From a checkpoint of a small transformer trained on Wikipedia: width 320.
MLP neurons of a small language model. Each row is named by its layer, matrix (down: output weights) and neuron, and shows model dimensions 160-319. Each number is 500 + 25 x the weight over its row's rms, rounded and kept within 0 to 999. Numbers have three digits each. A neuron's up and down rows have the sign that makes its largest values positive.
A block is one neuron, or neurons of one layer that tend to fire together. After each block is what it responds to, as a language model described it from the Wikipedia text at the highest values.

L5.down698:472532500493495511494537458496501506514501497524493518533482540536543501502464472463527518498508509498501471480503500503497450508495504498507499491426503487488495497494539510475480507553444484498472440494497462478495485540514426466488489518477522468462517483521474515482464494479525526500568482466511494521489470497504488474530473530479497521526497507500492521484521502467466520482486481482527489463487531518516465485538513542523517465509500507483559484505517510472578508507503514
Responds to: Predicate connectives before verbs

L4.down78:482505492527492513528498522513496445449492525524499483559486508523509494514483471465508500468516526507511476474470516492500546494530501526533521498510500533504514514500467521488507526495502487509470466496540523556518530518507476494477518476456513502520478460503473487507488499553509488496542468533516501496495531538455531522506506470482484464503446525457536508517423495510512496479500472482470538514485491494446477559486482512506538518495498556530523523508494500494477498466493481
L4.down242:543529464525521506515497500480536438488464508502491533499514486500450469491517508466514493505476460456534492476500498508477498488493530490481515526529554513473507501492558477521483503497506475511508447494530467491468502535520454458517494490519466501467475489488511499507524489508510503466523478497507473504500490550464521506510496432490470512499481472466511512491463471497509509450466523498509536513494471484530506528554491477460503506481530556488529504552491480480504514500543497
L4.down257:479491513453493522504483507487509469493532521528496488459510528480494514473519471530509497496534497468499473512502450543467512462535513504520558497521525546499464492479457520477540501483515525517481490485533519520480493515486532466464505474525482489480496466487514539515537460487505538507493511516551488507495516523476503516498487516518466505498527462514507521457452550503525456497518524478504470486485482488478530501514506484488484509514468501518543566498524462516504452458502515
L4.down735:527478505479487489516498489491505503471503515502521516511525531491473485466476475472496515490513497502507463491543513479536487534488498520494523507477546479499537535496468480473503519481548512490476483490481495533476503514489480524501432503473530478495486482522508519481487491521491502456494506494500497500478531469537510496516528529475489500513471522510482500534432479552519499517491539457513552514494505515517489527493511465483479451468485541484491526485464460454501502492487484
Responds to: Finite auxiliary/copula verbs

L7.down9:484491528503446516502507475510493520502509517475478469496473510501495491528513502492526478528535492473458534496476506494524522549504461447492513491497539488474503481471491514505488469489502533476476491497503474531470486518465537494521484511492471470464510545523474475549528516515520518490489496504498510492502511480501537517508525514469463470507494465486497514489463505541477518518493485494557526493473505493516528552458480513481518502504495543466501535539506521533481501487483470
L7.down78:455484477525496492514490512509491471480467483531503481505516497494525550515516528490527494537473491491486485503508519500473486514486508499530509529492500481491492489502481523528482509482504509462513467527466466505524515499478488493489499457496496504521509530476487524501502511489517538479482510525585501496501518516492522513519523490503483509469512472524501479573522508498493494553511496523472442501520493510494495558485542484508525518513519479453503570477514447462502510489520530
L7.down196:484510481522505475473505554502493487467523513461523526486487533470494519547507478509533437500469522517479560495484493483510491475519454554487521481456539474497504514514509490502497526510488497497496496532500511451538528506487482476532481500492510495515517534565516478536524490467502514497510483554463487551511491461512463522495492481525507530506445464452540513504488544489482527481475473505472493464507463475475471514525503518512497526490522493479496536544496464494493524479523482
L7.down260:505496482504512506535503476486476497503491549504521476489517501495511504506472459508531498489510523512536499497546524502543490538482473521517488500514501461485494500521483484482506478485530507503495486487490477522490501506510497471506484502512527497514470542523451524476501511481507517537480510517517514475497499490525500489529497516504489518480527495543509512520433464520492494478538497498466495502523475504508497498502509490497507496486506504502476525509487483501524516481509523
L7.down269:485478543500527519497481484519497515524513529489511487535472501488529482513500456478541512481488531468459476488476517477526492505488503514527497517484507520520492459494503491459513499531508524536505522464465528518512528507512459505470548528568532505528468508498527470481502543480494490459488484494500556528514492510524478487484484454467514514512521535513518484424488457476486508492514487491486453521477469509462492535458530502498496526520507469458488494507482438512489490522452471
L7.down297:468489548500488526518495496539488490448496487450550475473496531486536513510533538508507519505507488470512454520544467447478481478470500493540496502486485492498489497466488547454484488527500553461465481506499548509561535520489522516552484496477516499487540480511473528450519475505513522495484508518490512496511485516530497477545507481454541520523504500497505487557488477498489486490490518513492445502462521477453460507486514483528519495479521490499479495489495456515522494490496525
L7.down315:500504531514543496513488486459520492494466515473493486523494534509482501508496501481486483475455486484495493482512517495513498492494494479481487468488463503489505536491499544579512549508521461512522460477473540504508473489484530480490497469501496499535504515530517491504501500557510482502484536495503460492497527515548502469463536482544432518473509518489494477532492466514520479473471564473484495503532459512515474535486500522511513475517530514515504476475502496491474545516526470
L7.down338:499498495512523485503488486499486501497488524524508500503512520478495499485480493505520485498520514482476487515504503504535481513472493528513506513502493481490503485486487497499526502503517484502484476506508504515533506530484462515513493509498507495497511518501491535480506507481501524496488521511525502504513495490487485512504506507507507531492473495496557512485373477505502511481510507499472537513493508504494495496520496481489503519496492514484488522517517480527501476509516500
L7.down414:537519527480477501485483514470487499476542509455516470500475482448475463505526526451466514482488457541530504509506477473491531457504487553489490490512463527494545504523534486511498475473503543526485507488529533528511510562526528521500490523505512499510461464537533524514526516470530460478484506501539449458481522496505511543494524492478462526494502477483481526498463476542492493500488500493507524487476499511465522546445540460496492491469513538517469508496509502514486483468522555
L7.down522:521500488447493572470513527498488510503538490494475488513479518466474522479469507556459509519513459434508497483483504487480489498502513536495516482472477500528500509509495482506492484491499474511502499515525510448528484533536470449462508534519501489519495450487522517546471507497495488483500555481512466507493499528503478500510532459472490545516521519471485486521457468517472455505456506500521536510514498496515479528468484461504521523488529489513533480471461487538510507507496434
L7.down547:504483522538468471500498486496475492503487546479505468504498537489500483468475522506551501517518526486484505519505512480517491528503482513513528501517486470496498486502480464486510494462543504469475503523502510517536516505522476494502517522516496513494477505505510537504500505486514529492505499506507546483511513462486524521523489523504499504501510499504526497448430476517468513504509508468473507509538507504485497463496499500469520533503494533468483519495498506473511462505501508
L7.down575:477505466462512483538501463521540492507474480529509533524489495504501469485500510472498475468524522490499469450499541498473483494512490499495510481443480497473532509507497520484523487538478532508511483527511490493523499500506510541531463506479500511547516478471509497511487484535514505490512486480506497491486472516505485501484510469490522458528501465479500466550400490529537470571505509525476549473501495502519465493482482502515486514480515497496529543483464504477502518502462523
L7.down703:478460460515488487510504511515521474506493490512489525530526476520465484488493494498500510473476464495493527483488495524494487516504495467499503498486508522503510475483514505489477499464501514529535524486497515515536527518522524491520503511527548510465443478515516489509502478504519490469515535507485464498522534507524535510489528512489514497497483488471518502512419517502473500505508491502518549486480464475517496505497531495516512509471490502527506500538527502507447528430498498
L7.down764:485526492494504488509488489503484485463505517473508488517513500467531513510522517514529523525467489461497482541514521476523517506483500446554497498469480478513511508470485517491494498501514522468502487524497499476492505494486476498520469504484541518481539501465481503483564471496484514475514486504517539468488495506485545494491468484537502502479480482511553466538469499487528472492501513525494460489497502514459495515526489461532520506520510487476480495511512514496466494468512553
L7.down796:545569503513525506563458479521457510478528467495501516504489485524504495506520511470488508480513496546510503503512513525497505500450476529501515508469474451518508464503500473528496499487536495533490454461497512481558515502483504514513462532476517514483525480498469483490539512498460509491506506509519541468476468491500481507513505494515514538493525524537506522519478496511499524492500480500465484492466536479497501506508535515525510461495492481489498522510474427496504487474540533
L7.down830:464541462500499484528486502513448513472506492535487509503503486499512483505513478491499451479541559530504508519502451513570491502517523517523519509490529470490486488487516515480531483539503526475480505514519495486525485493478506474516556517474477485528528534470533488516512493488478496445532486545513517516472482504497471474512498522479476451506509475451506487514374495515477564528494479480478505446464515495517525517466518530511488539507533497514476519490500492504517526492464493
Responds to: Sentence-end boundaries

L4.down173:479460505508493499501499525487497488487469504489561489498489523493504526485511505507503486531502491526509471500519507523502496499446488512564509514494554507494498477502478522517479463511528500422533507478482480481507495504498491513490500516496527483482514490529488546477483527483489494494506557469506531482515517491501506495526487463509521511525491461505520513525500497508513470483511499517486402515521482514461497505523522507548491521500534478472482507495494436508530493496529539
L4.down372:468454499509525505462521504513486479495490486489538493502518500468504536471496483542515510513516491499519507498494514533475525488488465505532482505512553534484498460508487525515496509511512501445511489496479483463516496510505483503476500527521490485484498495508503525508487497478490507494522565472528507464541535448490478512523489454505492496508519471503537493514547504500494458491499521519501386549513501499505505493524544520552487524546559483477506493466480429519498520503481536
L4.down379:501456534496530470476492491455508502493455480477518480460540484524473520459513476510549497480497482536523558496482483535508514492476480503488503531517514498474487485511494509534505466530511483456543503471445490433489524512528506497526488520511461521480537507519503505504518490480532491510527530498490510466512543466485488530515498448497482496508524491497522476483544486514504494493507463515474437502510461524510495471518530550547483510547501502453471479495453471505509517502522518
L4.down552:493522528469486517497494473536513504494481551461535530489494531519479525490506540534527526522499477478451481537479506497472470528483502507515537515486543501506525518530501460490479499503500498484533449499515468469511488497523473468496478512461540499465474484524484464488511468503485491456542534471539545520493472481512538526533500481526506504513470514473523515503545500511465524470505485508497445529462475497491495535511461478512486479455520474491481467535484468487495495516522508
Responds to: Sentence-ending boundaries

L5.down460:487535517515479520527487510534486500466465526474531523505520516506500501480500509479498516510515514504514529527516505497512421487493496521524471518492496475472492512466556509530506498507504516479507531500507491468500489484517478484477459537472480498488473496507469523492502522444512490498535525560507514480527533469535508500514493484508474534487510501496535524540458512485534495493500483532431431492473488507507497505515553527542508476519505443462487483506516433481480495463484551
Responds to: Sentence boundary separators

L7.down40:508463514496499482480521505480506507523526502511525513467450500538441497476483517493504480426515487505508512469492439498488539532553495508479509504522543505502495484546511467520496487518521472490492559483470522475502499474510507516503494553513467477505513506466510483495470507488494498473489491498511501466493460504526514513525502485505494520517479489487512494503488473488493455507543519500512459520520474520507479545509472514528476512465516469530539429492535494478511509472511569
L7.down158:477468513508523544519540504517523512444546491515509494500466502474482497513515495494500462492501512499514496493497485529509478442472528468495514507474537545541522496530504545463482499445510490525543485504505528496488471512492521479502495535504487472560539464492491477470546509504476518514508504485481515461510526582549482497529480451474510485556510488477476520496485481501495515516529506491484522458480454531526553466530477486483465504480474506480557527532518446484483533494491495
L7.down220:498497483486491525482491556477456486482469493505454505499509565511487515508456496533494455532538480499502530533495480478460519494505471492537503526510469560481516520485504498515508521532566453485493501527487519490565532504527497476480507497552460538504506500500518521466526531522519522499521486514482529506480476528502507479513550491473468534503486493505486509487512530494460506501495482487536506499508524474531475518493541542466502429539484465495515509529507484509491523493499440
L7.down231:481484507482508530506511491492488500518536500498502504519483525505546490517498491514489482474524502507489496446503484547509486499530491499496535467480531538500505497514489546463530478523493484530520474528517521522561503530488468511501538526484500464538485466542512456471510464494528479481540495472500492505505501509484494509508516449463495493535486481475500519489469467498459514523467486495515463479533477481493487507521487495481483505477509557491521553511482475523503502489497478
L7.down380:510524528491515518517502512516493516480474530466531516460492489519494488475542517512487500491531520516550526506480490526485535481488468481482514480479513512505504507524515507530505517512486473500511508515490496508487440508523477530520507507485503451531506499502501486489436454517478468534508461513514517464501490513487500532552471493465514495538524469500493520511449520475504516512418513495511519496523528524534518503489494484526535464512514509494522457474527461459546477529516465
L7.down382:517512534490491497499515444496459524546511449494493536479498499502496502527531543496535508497491449469488516523517491537532475522487525432519504499496498529502515493578488521507465501485487522493497524494502514507520530491443493498535484530468501517509496483497529449502482476521493521490527560478468485470538480481506467517497507445514512511484465507499497519522420491473476496470535525517534516477525518483512540519507517514475498462456460482467483487536503535524432501519549507
L7.down464:494522511477516528510512493501487530479501512541539488532482489535518527559479517482507478519541479537512469476523481547517490501485480490506514469515524528498480515511462505508536546480483457498514494479500498495522477519451503509548523492498495474485519453535467530512456475547522512561495495488481472536478515527464514471508536487514494509521532499492511500509429519470512461512497512461563546489479491508518506500482490510471528502548519450491511495501480512452497517455481491
L7.down523:473469572497527506484476529513473505521478489514542522492489503497483467446514493459502514472537493467482511496515469514476517536524506477468539530504513475537514473507504465468507490510489492531488512491551520460491488529455475471483493502521524495523493527506519438448495502512479471459522461505463528512505493498488456499495501425519485530514541510477471507533433541497486511493495520547487520463517482510517491485496439537519519527502559511493522496514516513497499474516511510
L7.down534:510536499485529491522537493525504494481481506528520504523456535537507512508492506478509469515494508494460520532496546505503482485479505525515509495481510500508509475509479519473533484539443533470503479550512470498504471535466518555505488508433514508464524508506474507525501492469517491508496505522499500495497505498535446489480485490476466476520498507520512490555439525500506477492468555469562499481450507523487540553503473511494509491479507457496444487484522464497481508501508502
L7.down556:509478478480503533501511476474528490473470470525496528550535486491513518504471470508504490457515487528505540524479511520454477484478498513476482500476489509477462479501500486462489513453494522530496528509472543514491506502484549516521497500509501504555494461480498481513482465496525505523476470541506485480521477482523507535536497463503516492482492526519485497497448482499463532549528507480522538517437514528488523512507559464507507502523458501506478517466472499482497554487500474
L7.down674:482506473496484513543460497520502499500499469470577499474420490526530491517529520471450459472568538529483512499446518537499448477498495500511523505464580542522498479462486542454485510484484481528498481507497500496527495501477528547496504491509477490519533494516539529465495490520468494524527495504503521509507479505502508507503486474494507525529472504496513479497470493468492544511495474458486480468513487491455503504500475476479486547553448514493514487499517466491512487495486547
L7.down682:507510502505517475497531487506525507481479504507501475486499487489529451454494524508489496484555490497531543507504525494505477517449486481512514494520503484479493518503489499518511499480511512527507477465531488490483522485504526491478480498509462534490483480532538493481487492461510489545473492513511500497507533469500480526497493515483518514509527509515496500481589495521507515479487533467506433498507499487515461489504477503492485524506512522491489486501503546498460495507524497
L7.down756:496476514536507516520453481511486506546521537463468488493489462499492523497516495500511505530475490467484508522499507466535534497509516573477563523514503506472497531506497517526538506512477509531468497502491516507478532470508478461485521477489526486514464507527508512502480504476498502517516482544473533510463554549493498510540520477528484528520458453488497502431488492494523537489496490484465483520478537508486468477486504470467466496502478494460517487487480479481489489493507468
L7.down760:547486479492477503555454529544509517516459504482467521491412523502509450499487519523487491537506462513507488509512515518548532495456517498514515505473510545488497520512484511495496488462475442525503511473513507494509486517450519531493496547505482489516496449505517521491518522524551536500482513471521483504513469481491488526525543468485486489498476483522490487507483512486528517464544527480474483518524554482503527530487508512486509496505513497512527510435495481490503476504525481
L7.down797:528499531496486518497522486501506496506486478475487412480505515473532491544543481490473528478507501502453510515525470475514465454513515522494465471479498506523483512496502549456513491455513424492521450535518516516444455494514527506474493514489526519538531509473481506466502457536516529482495521485506512496538533486497488514486499496486465502490523494500491487483515508492505521541507530532490518500522476525479503489508495517463499494519499544478550476465501467480526515484505484
L7.down812:482511503517490504503508452528534549498505518534515471502500530507515529532483521542508485477513503503479509496522498511505491468494510487498521546500480485516473505500558484540478499521514532518482477498496459489536470497522490492527510491494493476502516508490563543485513455505440486486495505490511471477444501519482517563521483514497513515516494488454552520498465514517499512493488518524452494469515491528508493463518495484487516486491528494475507521499539483483465507491510517
Responds to: Slot before verbs

L7.down16:531511497481519480540472462481514507565474447484475466477465479481507483513472523518511498474480524509494498430499481497539508490519507463529506520453547533510549484521483473480473491517531507499488555509526453532529507476493547515502504516501483497491526508531463498540500473512495505476502492505485483543538544501480502546472460472529478519512495476516524519506474517472483502518475490427445501496490540480491516521467506488536493497513478506493494525508511546463503507466495533
L7.down29:438523529476509489484473464555494545446527512521495459488469512502558483526542524498481499511490471481501492550490506491507493509498494478555503533513522487484505458518491521547510511505489465491502536498485466501526513492493493522523494495467545508427510521459462509484460478524525460504512492476494513519562480489497502553561488487483486491483491492501509533535494503483483506475504494543500520489508534490500480469515473517562512505527506481481496507515479514497469497506518492
L7.down87:504505508473478497493524509542461498510477518522473521450471537454503478495494480524520525517469480541514523484505518488478536469527513485529514497502495525534529476530512496511500460488497455473520553566485541499525457509529516475472492525493468514474539461480545515491516509534520470490464505513503537515504535507501553458473516491540533427517506495482478502506489523465539478541467505536492542493539511497488520477526486486480470445532457503480504459508544501481480489479516522
L7.down99:499526531486463499504521512487490506449483461502507438543515523453498462504536481503514483518511507518492507488519491471511537515511493507500498470509480456453514466491476511518448458452505480477480529503504513542499507494473452559512519519518561514558533554486466497545526542474496495509483517493513537495507477456510502501477481483477494507488496489504527522536422478522506499541527492506510503534484534535486512536500493494477515520483483487483490515517542495521515475483500471
L7.down145:506505496473479511516496492516494500496497502486562485468493496502499521465526508512473463469515506504506519456489502521480481519497495518537555520459504572488509492476473523446522551516499433545537492489525497506514497529496500492479547512519490530544545480513497482454490504498507489502544494471515513548488482510484482480507492471463500461510474503476494523475413501482460489523481473526520515482504487496484506507540447505481501540493482497479542510529490455492514515525477526
L7.down255:501538519523466487528490495505464485498510469487531504498484493512514449514505543501496490502498504494478477480498468497461488529501460495523517496459538503493488509512509483495509517481499493505527537503496496545513501501513545548537541514481473519465476497515446539483538455539464528486544507493497516520480510499479506490525471501469506472513494481522483507503474471460532485532518566478473548513518521503507495476479480502512481494506485469519497516519554509497486509489534515
L7.down311:490515513494494465508501500504473523472480477520475494530453513472488514497489486492488447507521509507497508477514520506506470507469523471539549528501483526487512504492521551504501523497490479484523509496537515481506463489513503454481499534476495483523480491507484465501513534477501510462480514481490537495500502546523502505514501464487485481529476484487478520454497527494495461509473529478487498463529483525489525488515494508501507481521501506508472494502458469489491488471493517
L7.down332:531465496484500473548546489515469515494526498480524508561492526471501547497510441514495500511529490487504501516504535518496502472488501520480495513518486544477483555461488507481474528444485460489476554529466491500530483515506480525531510479512451486488484492436549536484504506503506493491494489524469478497488470511492494510480466515480491482508522451466491513492473475508529493491468593470542502525462553474528517490475473518541517501554561478493488515505484497473537531530479480
L7.down340:525511502450515501479512491508495533497515480517501478504456501509485508533493496484483490520489456525510490474543507476525470520492464468501484500474528532498511464521491524509496490497503453498515513524485515461504487512504550512492504530464483477504523489455517522468498532522504503514477515505490533484520524514526486500503506459526494487526529506520499527512423495521508489480523494504510522503556495514480564519507566493462450468515535512434515503484473509486501527472500511
L7.down385:501507482477492516520518527518518502504478467481539518496493489517497504512498477485499433476544501460502502485481464518497458495508473496496526471463558551533483446448531528483528494517489493538514456454496547466498511522512477530480492504532492487501462473520497492518509514498509487464559487522529556503510480534476514478522517504439507451508483456490483500532491518460470507526451488494504511450470480498501502491542494522517494527445520526501548506476507442501502501505510488
L7.down448:516544512495494483520499560540529479491483514513499488509525523430431471498541498501496486508506464500509496507469519500498444465534514554477443491511528516530555474482511542535504499462513502536498528503505488487523524506488460521498493509484510506490510467515427534446482488491503456503491501487481536504514462484479478496533495483509536510509511524516498502512502480513490504504512526450462478454546536490486492481510494514517506521465493488488509487464499481492464511489491487
L7.down458:521477504530468459513547502486502553492514522509499511521510492483476481496466494502500497495505510568521508493532428533475442526493504519511512508512551472503510500483480485566554505493471535495496508490512503510475468521493518554499489524460485428512488467527518498487497478488551505494479468524498476477509508513460507519548519487487489501480489498461507471470467482516535503507570479524417495482520535509475456494512499504500487513483488518526526501496525525522476495462536513
L7.down664:533459505501518528528528467470545519515500509484494486494475491504511469530517490523533495480494481561460496471507521456504460484489501461486521473499505456454480467515530516486527486442544529543487473491490535523487514491485451496515454494489471517494454485510490478482545496495522501489497480567532488524521518537452481479516501526477464472527504482498478565524505457513437477527506517487522493519543479470490494505521507501480499459504471479511516488504535499462551523500501510
L7.down706:462461535496531522465517492531476510465498464523519506482480500473528504524540530515501501535503500487534451525486500541512492485489475499474524489505540477485493497453529470486510497474465464493488500494527504475512519525525489516502481498511505441501473500547561477541502498529485474462531464481508462505512534484500452528498478522483496492504479467486510518546468480457538500503519490480519532539555517531495493507517494468534574509508529544486505491495485487502495530479500467
L7.down758:471466505491502513509533479501516502479525527512527474502480524482520506479490499523501456499495470515510484483479518502541497445502461523568500481486513514520516503533481488511482495499525498503478561497513454500501481583542502473533498526495520462501457506546469476487489497485490477486485532482498527509518539518495485492523496526515461517525474526483449462440506473483511543489523482502541496475458515526500488430491485490492532513487505492515533515524499518490501501497500522
L7.down759:515506456495502505491505529483473548486553525528490491453493541535507511484509498519458517526512506497545499492479475489501509497484514456529494528510469481457512487476546517509480483498521508530546479487478523487473494494512506465517507517495523504487511512455510523521501483528512527495473529553505489505524534533486504522498534465498518485454458525519530440478476488537471517473451471520534489502498533480468489526489486525500460487491446495474478476479488499490536525503496442
Responds to: Clause subject before verb

L5.down82:451502563551508490505539487485545464487497492521471486503481491463458512521507527469520485480514518527535494493516480506503511475536505489475529498484517541498460532499472488469489482493458500519458452478482479519502478485507495522492517495504478497516517488492507529479473452483495521456533534530492507469484517518528510498562485520459467522545464486483502518480433470513520545551527505456477533510501489550524483474462507514494515522506503513495501508525487481487547499467490537
Responds to: Pre-verb adverbs and connectors

L4.down114:507547468544492526519524508499524513542469507509476504478523466499494550505508512493494475518494484517498434496565538519511484518518535481480469535489480537530507484530452470505525475440470496477477540443539491532518489533463507472529502489490541510523482505483484501470475465473509520499487538498513524490496488534512508518508515503480523531504492479489494533555447550513457471508476510473509554501538493482495510534511442444505482526533473466510473530517494493493493486502497539
L4.down348:488569496503462520454517500509477539513494477465514522426511485529523519499518531490525500489511553519501471469513465489515512522497488488486480499484493468506510515503503509535472501544498513487479491512520440539537537456502483494496523468531508481478478511461543494512451495505474469494467490505480495470502487539519528499507482572478492514497505479512493470540511484479519535497488530461513490446511477507482503526484491513497542518475473493495506488558564496447497460481477485
L4.down365:468478484498494555515515501537484495500483517530483486477518500480499526493457517525520497474490491528506487503497515478539467486469514521569544478492471528543510500505455534494486502508498514488505494539482467521513532474517496467513531493532491510531486476509484461466553465470465486518520511518487503478474511507516482512499535492497535524516560451479505532531560526502484468471515502493420493459489507502501514518522478481470515492482509522547538531517515461529526491500472510
L4.down653:443511506443455463507492480530480515471500508503517467487496481491516525576496467492491496504502520508532474528507469513534484492479493452504519538507470504497514477490505530528485508500499478460501462509477479527494487489481451529506484496505487508508525516480452509473495492498491551523507492547500486475479491490529472490455496508522497515468525487493555496503490513496528509521500499517559555501506494490531524513504514526484529506539452469502497549475468475486508481498531536
Responds to: Word-final pieces, esp. "We"